config.toml
d_model = 384
n_head = 6
n_kv_head = 1
norm_eps = 1e-05
parallel_block = false
init_std_qkv = 0.0214
init_std_o = 0.00536
init_std_up = 0.0214
lr = 0.0116
warmup_steps = 0
decay_shape = "linear"
seq_len = 512
train_tokens = 244400000
MLP neurons of a small language model. Each row is named by its layer, matrix (gate and up: input weights; down: output weights) and neuron, and shows model dimensions 0-127. Each number is 500 + 25 x the weight over its row's rms, rounded and kept within 0 to 999. Numbers have three digits each. A neuron's up and down rows have the sign that makes its largest values positive.
A block is one neuron, or neurons of one layer that tend to fire together. After each block is what it responds to, as a language model described it from the Wikipedia text at the highest values.

L4.gate515:513520518503511553493466574465487515479511516506476496513489502460472507481500498538521516470526501530497488478489492534469504480481531473472506459516509557458509515485500521464507525523491490497506513504482534523510495492512501521479508511504486491499489506449497512503514516521488518524503476535487499535499521466518494483495465532495510525525489494502504495460466526506505478505530
L4.up515:539496525523539491489530537495452559545459468502550518508533522512497529507519523515455493462545515492516518509492476518502493493516515481502502497490484498475470489510474510532547498556488520501534496533526491477516503501482514483518491488484511470469457491481485515504484502449499503467508492474448526509540451481510466488510526513448518539488518510477477520493475505508478480476502
L4.down515:486534498484470531460439510480521457498460482546512505506512475504508477475485459527530471500488508490492507510519460485462467462489470491516508506528473506522497504515485503490496496486508473529481513498468505484522463530492527506470511500496493474547482468434454486501519526528547462518550454517530486492486480511542499515523472501511539491487483486518465535504534505488497470502467
Coordinate and code fragments

L2.gate130:537500507491479480517523499485505509504529522517525490553514468507520526507473479505523489501496516518482528507515511483479511522515473501522490463480485469538545483493517500528478485461508500528487492514491496527507438467513505475471469507537480513486515487495461477499536478504464522489529493504492490516523485528535479561507530497484515511496479518494514505527518510519473530502510
L2.up130:516540508469512523543533487495503459512545475519503477461526500504468493497482458532557445526489482522532457467521487492469484451507522509476517492483524493504463553482502575525510486497529505499538507549506513494484496485541494505518519497549493481476467538496520520462533448463493499479520502501463517468521462545492522485497535541448514503523513497477497462464543471484524500488488
L2.down130:488477528470471489477544474533477519480428538499481489497489500509558488501476579534490538479477515499508500539526502492531514531500466488498502461488492506497547491459494482514519511499477513497482542526501489489519450516475473512525443507509506529533510507509512460481495508504486523503507489531508491562476535527487518527488482464472561479507448500478493482510488495497467512480537
L2.gate287:538539465489493563490482517528503512508507477509520505550521503478463471558525520557495470480438483513475518471517510510488469523469450500492484513508485483469498527515547521544510462443522497495527476486535544527518495472485476447485519515487508467491523508511483471495563514512502479495515453507496547519488502460461432462520475536516484537492512487486509553487517522494498485480478
L2.up287:500486470481466486504516471464488534509480498488489481520533535525488526559516466492509467509469535528511425506439557492476503515511494489469462553513476526523465524522526513493501506489491467513492487499495512495498523504472450496505494505526491486490499532592503518531478475470545516499525511490492521507485526489522469533504537510501505467498492482524564460488540447491496522529492
L2.down287:518539497495469492512501520539494505477498487520500514525502493517491447493489525501536570499526512505498532492501482478507493469498507507473501531471547482470502530524529510523466525455511523493496495516506546519458460481497512499521486520501526498526530476489488482519495521505509504466520466526514508485485485518485447466504495497494492451490475515504571486452538527464517493433510
L2.gate368:517540502491503464482527540533490504492520515461478505520491508488472519518492494504518496507503518496541473519489495480496499561536503460474526515492510506488536461517507528527538485475539468468482463522500499496512536497476522489525453535477489507491481495469543493536483539494472460451526486511518481525475507499512494528522506503460483524502511521556477499509498449490442493511473
L2.up368:516530494482496528464474510490488541479503514493452518506486508536480494473510486520533524495521537513487464454503441543492523489497530497502496516486503462524493506527492481523505538489525493528523496475526512510497544473496511491478466508543540498484528518563491439524500492495534463502506507492583517572512498524506494489491523490478531508497494501495486531504485521469509464485487
L2.down368:529500503426485477496495534519506496521504471472501517462503534524471460461458463506547452555462507496504520480544515475472501507533518491477482518489482497461471523508493548513486482496496485455496465466488507459460487496467519503478509548519467452500472508478501529487492504505493483475520523540479482461426562527514446462516478491464485523513466497525501533497474517526536479504478
L2.gate524:485532478520487495519490531535492507487436494490529476526522519542480544503517516472477498493466510531534514492524505464490511523522464483463437468471479459503499537538511487498551516509508520521502490477553541490503481507480507509541515498492505465472449488519489510532522470489496535519491498528539487477495495536477462559517508515513506575516513480521519496515550485484517523498506
L2.up524:501484466488501509492529528529508521459479508496493531499527501490458532485508490495494491572489516541468502467486509497509472505509506504444504448559477511505482516518505482491499462497480509502486508525510526513447511506459493503509497512516470481536492508514503519494518505446544508490515535539521481492502482483488471510532504499503483528496536489469536459476530496512488493538511
L2.down524:469505453488516532498510461453501522520511524503513508498537497512507519462547450539533467494481566509486536499474486454506500555518496504491539461496488527513487522475493485492504545480480517463477499549499515529468506539471479507530458515510465493574509507476488473498481489454517486496523551511493521492495525513462486496467488503528471527506476482523525495468527519520514468504485
Split-word opening fragments

L4.gate272:472471514539530497497483503496516468510498476493503448522534516496508475467478507469510488463516507539496476492481526492483535493479514522515540486477464502543516465487481492501488482505525482533517512477480493508450469553510493443519504526503489499491530498478493505453498533494474514502512529504499514505521458511498424503519500532501547523510526473499520510490478471513504510477546
L4.up272:464484482504505452515467501504531484494480488481476469518504483487549495475464473502512474465504518542499483518537538525471495514504543470487557445505481500531531520489508497487494487503479458481487520476540514501537510507485487485502477525491514502448500511526520513542495541477499525531483527450495509497465538477528471480486502489537514530494523466538468525471475501550522511488491
L4.down272:510532553522490470447498477484546478505473517572447461462489503518498540513456529492525509509470554495563512514511531509510509468515503519504506497521473519484479509493493489505531522516538509490514507510467492523564496488502476506530422521506499507477505485480539502478486520446521520527443497514465481525526489489523486490501493471470515545492496522537480509502506463507538550547525
Section heading closers

L2.gate108:521484502523502535522531484503529520482493524509522525512535535518461492517502515485517538544479474445489457496482513456494475513504465439512554497480489511487490499525511473481560488477508477527513516447498511456505517485500538485516482487519486473490504471502511480500502505531516520483515514504524512516505488496477485513528549491541528539533539591474535549497500501508482528505540
L2.up108:561467524507541511540528490505513522473517478481504469515488509508491496503466473495501515486522438481478470501485488480491533525478473477520510492488461503512507502507502460461525475493453518504505517481469516496517538540522465458505476480569474510497509501460477543505501516477506524462475558468450544526496508488475471468484511512502494437510499504471502498484492519510531503533537
L2.down108:516465528511519470502519488518503509444490454505518484519482480506492480512480469522519532477533485450543496509501489524480471521460443448494539498494467493535510538460525493523533522506494521537517481487492483486493471519508528481516459523530502540599513503474498489494508507499528503488493512501489505497509492498485484507518475514478485472531483511507478494490481536493485528513535
L2.gate161:474473498527507497498498513501528518514518547501507512508503482518524539510479438535484518470524548493515527495518498472554484484529468480541518502481500481480472473524543486516497497455508517489494435474480473482493491491529522515527564520516500472536506486534460489509505511507524497557508520486496471549539519537521526472522498520509499506505506494476483513484465484471481518499473
L2.up161:524476519531528485486478496556515495490482481514494457568494477495496519522544496507498504529537558455502509524503482494480532506533485537497482530523503508471469526493529483494520539484520500533524490519500482508453506469512564524481464489498513506581517484474476529497522503482533464508522527491492532476484492482454515515483469533466490475557520526521519505506497478489500498490488
L2.down161:457539501520472467492484487521482502468492480527497484496524509489521526542532494494504514485482482497483523495505531523506513494487517478487486514508473541511476488466491491530526564509512504517483530528469487532428524466536554513517468497535525493583528453490498474500506547494500459527508503473468532495503522500511501530521493513468533500527520488537532533507496462520509526490509
L2.gate210:446522521505488493527536485499547528492473480532463486545518513482477461493513549533493494468495504438489476499486489464509506490518562544509537495528535492469495532504479486472510506491478494511483505452546497505478472503494489473524531466496526486467476486555517507511464506506499503556527512532518516513533450490556486487525520537491498519537524489506556476454518515527515537517538
L2.up210:533484531492502527528525471468528513506475496486495482505466499490521465511499484465493450521537487446512452547502518482459484493443481475496502448498513509512481495461489516522455497502492517499489499492496512496511530548499485504474538504478504500470479494503505519468466518518511511510499491533527471492517504556505543486486493469488543503501526509498476501470469512465477555509484
L2.down210:502501521492532546513480443471505480478501475514498490450502483481435469529481473518518471507530504511516494539485492552467492502470484507509500517498482497472511492500494460530488534481487521469521512483508486465494507512513542488484466537525513492480511507501480481495489527448555448477533524468525489494504515512520481481509471453534560489499491481516444535483507500482468551488452
L2.gate295:498530491500526493519507508478491523488503463466466483492506518501522493508463457503449486493500522534521519479454465485468524489483514495493495516499476534485479528498490509538461538493529527522519484500513508460510543502521456470500491431458521552489495500476488518507519498472520479461489461522502494478498512538525500550513521467488463500519495515471534526498477494475494556501477
L2.up295:480539530447546501461530508504505533501514492529515472476561523564486489478471496489524502483492529522488466473503470513509524525498518504521517525500509495473464525477472483509460517519477503436490462513515520480502519510543478471507468471500544477503462508532514506505475477495506484503539520524527480495521519506493500496536535512482532455518526495498530492515451490506531540499490
L2.down295:505479536530515512571501503459551527540485484511498484465500471491479485511488497527488507538461485509489544510474460528462533516527487477516483524478479461535505495515486467506490503501459508474499508509540536483484505481519508483496462500497516477532479464456519482488458486478501484549458488468461516462515434517489460518456476522511518453507490476466538493475527491487526489550490
Opening dollar signs and quotes

L5.gate14:455499488507550481483516503484480514503538531526486472522526535486534534528476489512512503505516476492534480525493451451511515477508514482525463552490472467485520480507499548509543474486470503525526520509485464505470453550501539486521490494504485448499502514536492502493501515477497498480493498494535515487511480529499490509501495494534558463491514521518518501514457485453534502476513
L5.up14:505476510516525467518497494460522485518499506554516464521509525519464520541478484516494529534517493510494496478483511504535506485513524518539481500505453474503502482496468522500475474469471500509512524485546463488520521524515522503534479538525472516550504457516482498514480536512474497479487480533463505480509568481482487513473491495536511494493488509544516532499511465489488538512509
L5.down14:475483484460510466508488478440509498522511492525528502527488479491488536481466447509505487459507460446522482494489538483486470493465513535503453476541486478487499459489517475544516500460508491471490512524521497522539501517487475513512521508517465506533513506515507509501492546508486533510480505473460514463485544500491481506483488522529473487521510479539494485535484528483505488558527
L5.gate41:503502486502480518462512492493504503491500543503540445517510487501513500568497502514545484486540506529504532493463507491503433486492499510553536511520477511510536511476526505496539515460524543526534458497483494505439464514524497487523464512432493481556471505515537461456501497518494487479518519488496485518537488487472489468528520515528476489545561533490528503548490496492509518526514
L5.up41:482516463449489452496503464514492489508489558545436501534555463460466491504482502500516515498494479518526475506463504470482446502482464491512474485509498460460515464500523529527506507457498531515486532506477479494522489486530513499503498527487464470564473529493441539498494521457476478495518480473489495506504451480527530541484508532502478514462495532534524471543471529503521527537491
L5.down41:498540506490483495528489573491520470475465549508542498477497512508506504504536506505527476505521453447537491498500533506504486512477510488520482467504478485489526485488507513526497502533488521515446488542493481477452527503496494512535480507524501470603484522478485565514493500520500503504492537472465518511507488509515527512492538487507512524505525532537511477528471510504451501440490
L5.gate284:475534492525505477484465501480509499536523533584507505489495512518489517540517483473529508498489484536500490489525452500489523473482529509542482477502488492485490469524510523501490560489478514523521502495477480517519486488520464469511489535520492537521467485493505493494511527501528503492512471488513504546527490515456491493478507484480539486511497526475500480471474503510474509543535
L5.up284:509475495485492481497497479469491531507460542495482510531465502507502537544494481483531517476494477503457497504516484533503510498477505504527538547496481499543489483507498574478549513507515510509531520497492532528457526497518476495497479501485492497506506546501514521496535531505502545518459491514495505544536479537507455502537496479517489492500467454534511458538454514494497473471517
L5.down284:521478537534499485479513547491497486514526530526521553519527521511470473468506506526501481488544461479535512489430504472494538497512516539512479489502504518520498528517488489520501512575503518474501471508495515487455506490492492495492472508498474474572479486512481498542467499526523501504533519491479488507517478499504514485421506546520526498481523524499516481473496496480512505545496
L5.gate620:558511526499515530475469533466516469507462523504479474554539528548487554496500476561498513516500474489482497505483507491519498463481543537518535508492534490467500495520492468462482482493492511504477541472503478489486506506494537446476476502498497543507527476518523418481505530483488512478466487452503489507489466484504511490504471494472472470473495490512514456504490500505468476500507
L5.up620:500458528502487433535477519501497515463503494466522515535525509517462491506478459528513498540554477472488532492510507488452466478510514536531536510500503490474511500506491475480506474487483497478487496497492468515452527531481538479474494529477500471529516495488499512512493483451447493541470484505474488518548499490513520489500486504499520475481503510509463495504463475511493501539517
L5.down620:505538554533504443482513475519479521521462459475530513514515504496509501529512512496458542479479544489478508522529534446513500495499459506471544477507504518466501528506495509482458490539513480500503489505490519489503495528503504514497491455460509472574556485541566491497500495559523512516488529523458488510508526507507484503504510477489522464495525479488516486498471515512558489521504
Segment-break punctuation

L5.gate74:507494468491481486435460500487480484497494526511460480518558478468488465504510536501496486553434479516440492466535461481477505516472515492558499508465519524485473540477526497517476467488509518475471492523499462456480504499555505482487534545500507486512474487497496485549466490456477517496482476491504506467488500536533456498532483532469498509519515512486498472494499479505506455524517
L5.up74:455529474482525517527502467513476474516518484567445519538498472492533543533483498525491487442526551496509473518541483526517549512510480516534497464531513526468527528464499513508471498478462492496463484490485500483509509526509464508490502536489491467504489522480561507526468492505502490548514481479525537495515498516499474526511509522492480529501511476554496513519472487476469552516500
L5.down74:487523525526467530516474463472562491508476474522476462493486499497493513478512476523519488515541548508490481492514489482534501517531474510474461519519446512540507545513496543546508518502471478550494496501487476540468508487505502449456516511501506490578491484532498552524507460527524538554471535561476497560528526501465519434527490485530459487505550477530492499502556489517515498545505
L5.gate96:536465513475493504512539458500467482492470518495460493523536516509489520504466472519514510475507499549507472476466424519511532522464477514465492490514476532504500523537510442560544481454473528512509565527465545503479462480513458479514512517513481522488527530505477467482484509503489508450487540519449535499478504514519481535490497530534480504542468479476488519475459497484516462495518
L5.up96:510499525499518511549516502523531511459498495471515527499475483515481471501453486514498503530494525493503473473528445484501524469481503532502527519504526526546458535443515507530527487512478468450491524503496506481481502460519498509457467449530511484498536556472511493520484506518476496469408488507474464478514476512488513504512506481453473494483515536464485490497500526485527485531469
L5.down96:497545481546513467489532513459546443466527506519506517513524478510485463490490463486488477512511477484460475466514497527487522489497509457538539488496504487544476500506471472426518555492473497495500491449486530521474495492452498492493519516443487531550520492548491514501513459497480479500510530468472493470512522479478494459504536516520498499546511535452500478507477478520519514486535
L5.gate107:523483488532522475487419478484528529551501506531499493473516569536492490508465482499521479516515516519518456517507510507488483488522489496507512502484497528500499507507494497486471495516493494495500495457456460497466488461489463477519502513484471497503479447495518494474465562497494483476519497492489536502509450494477472450523499488492490553497453514496476507500504497461441485499516
L5.up107:517512484505521492526517428537521547529469517515494490504503458500519507495481460505488484517466483480480487506530492511492520469521538576485496472446503520516527494547542511460488513508471461480488510491433503518474508501463503527478495501513478509496453487482452499517522514448505491488481490504462501482500476526523463564502519527492504485461495519505497524531492493493516491480486
L5.down107:496493496504465507469490499471488509503484530510489555443436472443497439479462519460516500527472471464522498495517518495518490531477492474514499484517502546460504498469511461497471500470507494498494507503487469494503465491499474476465522483504527488528503491543497522500516493557477473504516467528482485479468455531502491502522494508493507468521486506506518473504523480492486497482494
L5.gate762:501473486480509490523504474528516488463471520490499485539496461501518502493485517474477494488535454501513489536492488494506525507498502507518515481467454484522496434495513500493510487505530525486542453527521501479510517486466476443477464511517448507510494509486515490532536501492536529514515479509476543511480509511510559522503466479470498531477468519492545446535526520502509497522532
L5.up762:516470497522450503499513537523502492544492447481509550495515493492502501554483466504481516512505497493444503506495490507523507486468514539523469550495524519495498522522516470517494489479472534540489541500479528531451531495525485533474523504540525509513496444511482480439489522547517544555495536526506497469496553514536461465515469487463460498508531504504533514469475509530517528509532
L5.down762:510554516538518530483460526510494498513530517515472483497535537496517512456489531514507470483448499457527501542497493511483477482517493485518487509502493494525468516527504493519518443498530483516533498503524515510522496510489506531488522511529454503559484502467511499517497513498539493521508463488485502519517477461510520494504531503514516501506527527522478465486473462539467491439455
Mid-name word pieces

L5.gate413:500509523499526483495461475495492519489513508490522534479477530497470519501506494519523516536507494533476474485508502508472529498503521510453517538534488475490528507476518506490487501507549496468513517537474524520500515500521513491495479528545479515519490511484500476557501426534474468535465500505521529571433504504499476507505466527512511515485516498496531476530515512453470459496491
L5.up413:519484521493478466476448467517450533486512492526517515488473475457499469505538514521490519491492507520506469505509470505510550507544526478499486536515495519514464508497509528548514525509502480481482518527485492486495491455496541511508503521474513526484510473557545525517480505532527491508472492469498515505529489483507486491513491501467510499479487467477490473499439516516505498430526
L5.down413:482516570467497464491471489533504537451470514479500494472504498492493495493497507530508499513469500503476516484504485513489558461473489484514503505498513476500502555539493474483487519524511537473482513517506500506524509513464474558500468507485505494518531521541463480490538516550483487478447475506517461481505480494509532507510523482545515524473468440487497519530528480500486493481486
L5.gate463:446527516522484485488453539498527466461476484504494486470482451455484485483515528521554521485489489477519538511507483530492527486470474452487494521531511469481487490539422561493504504496464496485513511510481524466520480538478476473506486482471503514475495477482519498567521506459484479504505489505530524519480471512512491528502513501481497521479525486520520461501444510519522481503462
L5.up463:494496487493489509458508491550453501508525523537482447504466492522455505543525468500458470500429468503510503538463485482499465498504492543519474540517523481489479495476546484467533512495505492504541547486494472495515460468514477476493471497489448483532485489492506498533534507534502492484507496498475512497510490457554532517529454505510517495496466478531524522480503517484501481486519
L5.down463:524494488475480510509527511546484494496522508516509519553540512522422514500524501484486520514488476436445494481506460444480488535534530501470501436498461503512507454512467513493495467520482500493506472449504495516488506516543480486445468502534473514475507527533489525474533455513461518488508452493483489446469479492485497510519495506500473500511519485430465550512491505518495498545458
L5.gate606:509462472517507518487472543538500499523510516531488484475511507508478467479541478487505486514549480473465494541549503516492473513490516551514518525566530488529520505516438495500542523511543534462492527508502494542482521460525496474495467481473496508485513493498493509490515481486479528485507506483454520486494482487464477495508523551535511509488473508469515484542506472512481496494510
L5.up606:502516531481538504535496531552492485473502474535442530484461549495507501510468495455488511488483499518507477511454490456476514535528489521510532495520515509488470502488488553530537525518547507501522476530486501475498480498503506479480501525509498513466483525494493482516477492505509522511503478482487513564495451500509520466467493513538460491510520490537485522452470475500481534493468
L5.down606:537555505514522512471519495490528478504488497537504503499487473478501503482484550567525522511450508517496487439448497487503449523502494487488503473481489523534481507485449513499461515457510485498488492540490512473528493514516492501480478518487536524467513520473513500484513474482523480493550475481552489488438501485485462561510486479488521465492538503523422484505488519498499501542469
L5.gate732:480492489482537536504486484519488575511458482460467539539488500547506513516502502463510470513499499489483509491524476527459468509529491476519493510520479499459457470525488506544475540466490499498486428488508503486512516522502514469514515496529491540451488491476522487521503486441466509499535468502510535519483500479515511484482545508521511506529492474504514480472492484531505482473492
L5.up732:492487481501514479468455495471498468497561495540496507506519520502501525526492497502497481481498447472502520523484540500492478515515485469498544466506511489488497475530460508547540487508501542457505497490450484508509505508490540501529478509488526471533482491482519485510510465486506483460485463484514514495480507476476498538497450521510513493535530542512538517496511501514491517514525
L5.down732:481537508489534485489497464487471498503515515483507523456464533547506557499526542505525491503533503483514562532530532468502499541529525504531515488503491467550513490491464476502466493488494501495506468475496458504506444521503483459550486495514506475528549520499524477476446495476473513475499471529507475474493495488467514497484452524453495522510529454540468509491515504502466486529558
Mid-word and mid-number fragments

L2.gate402:476503512517479484486467467477463547476533507469525518494524498505523514534489520533500472476521498490528522453487507515503534529501521502492490542507514492526517465549548543515500531454496496540511510533492538479487478547505516508486487479460459556486484464502509488518507539493535485481496513485480521482524530508479487493507530518522500498520541499471517542474483495490502474500519
L2.up402:510479529519519538473454467523525527489527455506479484446524470486504529512519529496438491499483466539503538429518481507506460543543530455516440494507491526537531510517494480493536460514540501518515513456523496556475509479469535497502499478517449498491477508521460514453478519526494505508511481495501496503482513523497482511523536478489548480522542472524490519543515489485459484515482
L2.down402:470548498498479540507458504491461502467488492507480506496513493480505523482467482535539481505508492506495523493474503506500540519544485501472486497494447509483503466493543468488487548501494503490505491495497533536506466517495523518545451490491512490521477511535487487537533515514517474487499528547481512468472514523484496451490483561514566495449522482479485498497508440496505488544493
L2.gate431:454505502504505526493489490532522461475508564451513509546454476493467489442546455533459513490532500474478465491508444485524460473517521503506457518504514480539510512490514501518444516492482507492465505460457526488475509520480526527498510432435515503495518469497494479457522526476469475495500454491520492539477487461461514507525533534493539526491535477505469482477534529466535477460486
L2.up431:457535468510519513510444494531455449520511473470492472520533527475544472476481505489462514484459473505485482523487504511505496511519540483463477509456558557489521537480514507508510474506573492542552516519497530523509462515499537465523513441485503500522501497537450458513506536467525480490516491498466483530520477482514464533510514538494540456486483472489534500510499484495503473529502
L2.down431:499532546501476532495481500502498487526512478531539515494521501512516510475533498513487480517504500486502525528469490490495471513530481483485472508475525500474496521506524525522450528468525530435564466485468517556537490449539504521556515465534481541544452490489487457502517511484496469459489485486497536516528529504521490494528495534542523484497519495513506482535510521552523506482535
L2.gate476:501503498532479455541520528471517497506464510508538493482545544458478514513508527482541524499523508492459515446484465485492493474523517468470480448523523517540499493488511514444498518478497515521483498483468491483461508487481522525477506461475476498498474499474502480466486486475536487503554502498524508523539510488525480478506514504509546501499536540484506487464538491498490507519515
L2.up476:526521504507467498470493500514490514491519528508505491487517472465489498468511526490534508468536520505508493490518478447472482516495455498464500480516534486493492482541524528454501535487456488511476482509514496497437513551489524478491472503521503496483488487474512529460517477455485493483478469498463478522523517477475503507500497475481545496518502509517520460525492506435475476489489
L2.down476:520506488501463522495518501506473495508454542507488501520491527464551492512488527525488477518485484488528494504524512510490559503463483506514474528526460521488499517529502525525479498507513501491539534481481518503547464527509485505488500511481478500570485510501453521482504496511514491532524473511522525504511493485490524487467486473485447517495473523532477535508482466539471479524489
L2.gate538:492529500507535540531473533508547533487425532487491525481501524504496517514504517501493530495510466528478459500479469499507494500520506498497497492525521469483525499476489476485533500504489499486525512457529488455510517458478523488508528493484503509499435523530527479498503481472477514559474502510487548451492522531494476570466483467486510520500486468491485482490506505487495479512510
L2.up538:480470472465506474498502496500534539531526472529528522535544475477497451464516530553495478502482462500533532492524526482525525488487464495528466474481509516501528495516489476437490519475511506474529488541471503495555521495502500521470515483498450548466513512496489494492468499485529488457508527517525499515526487521468479544498478546472478484544496493522553519490472486493508492487511
L2.down538:520525474462494498480506536488533513536440529500528525500472514480526467478476529526507493501499522492531543504502537491539496500511469485469454477495499496475505476499519433489480497472514496504558506483458498465498455460519545520524478488518509480513497507517498493509470489511478472508473472515482527492514526496501493553464480494507538523524547494502505538504497507508540423503529
Letter H token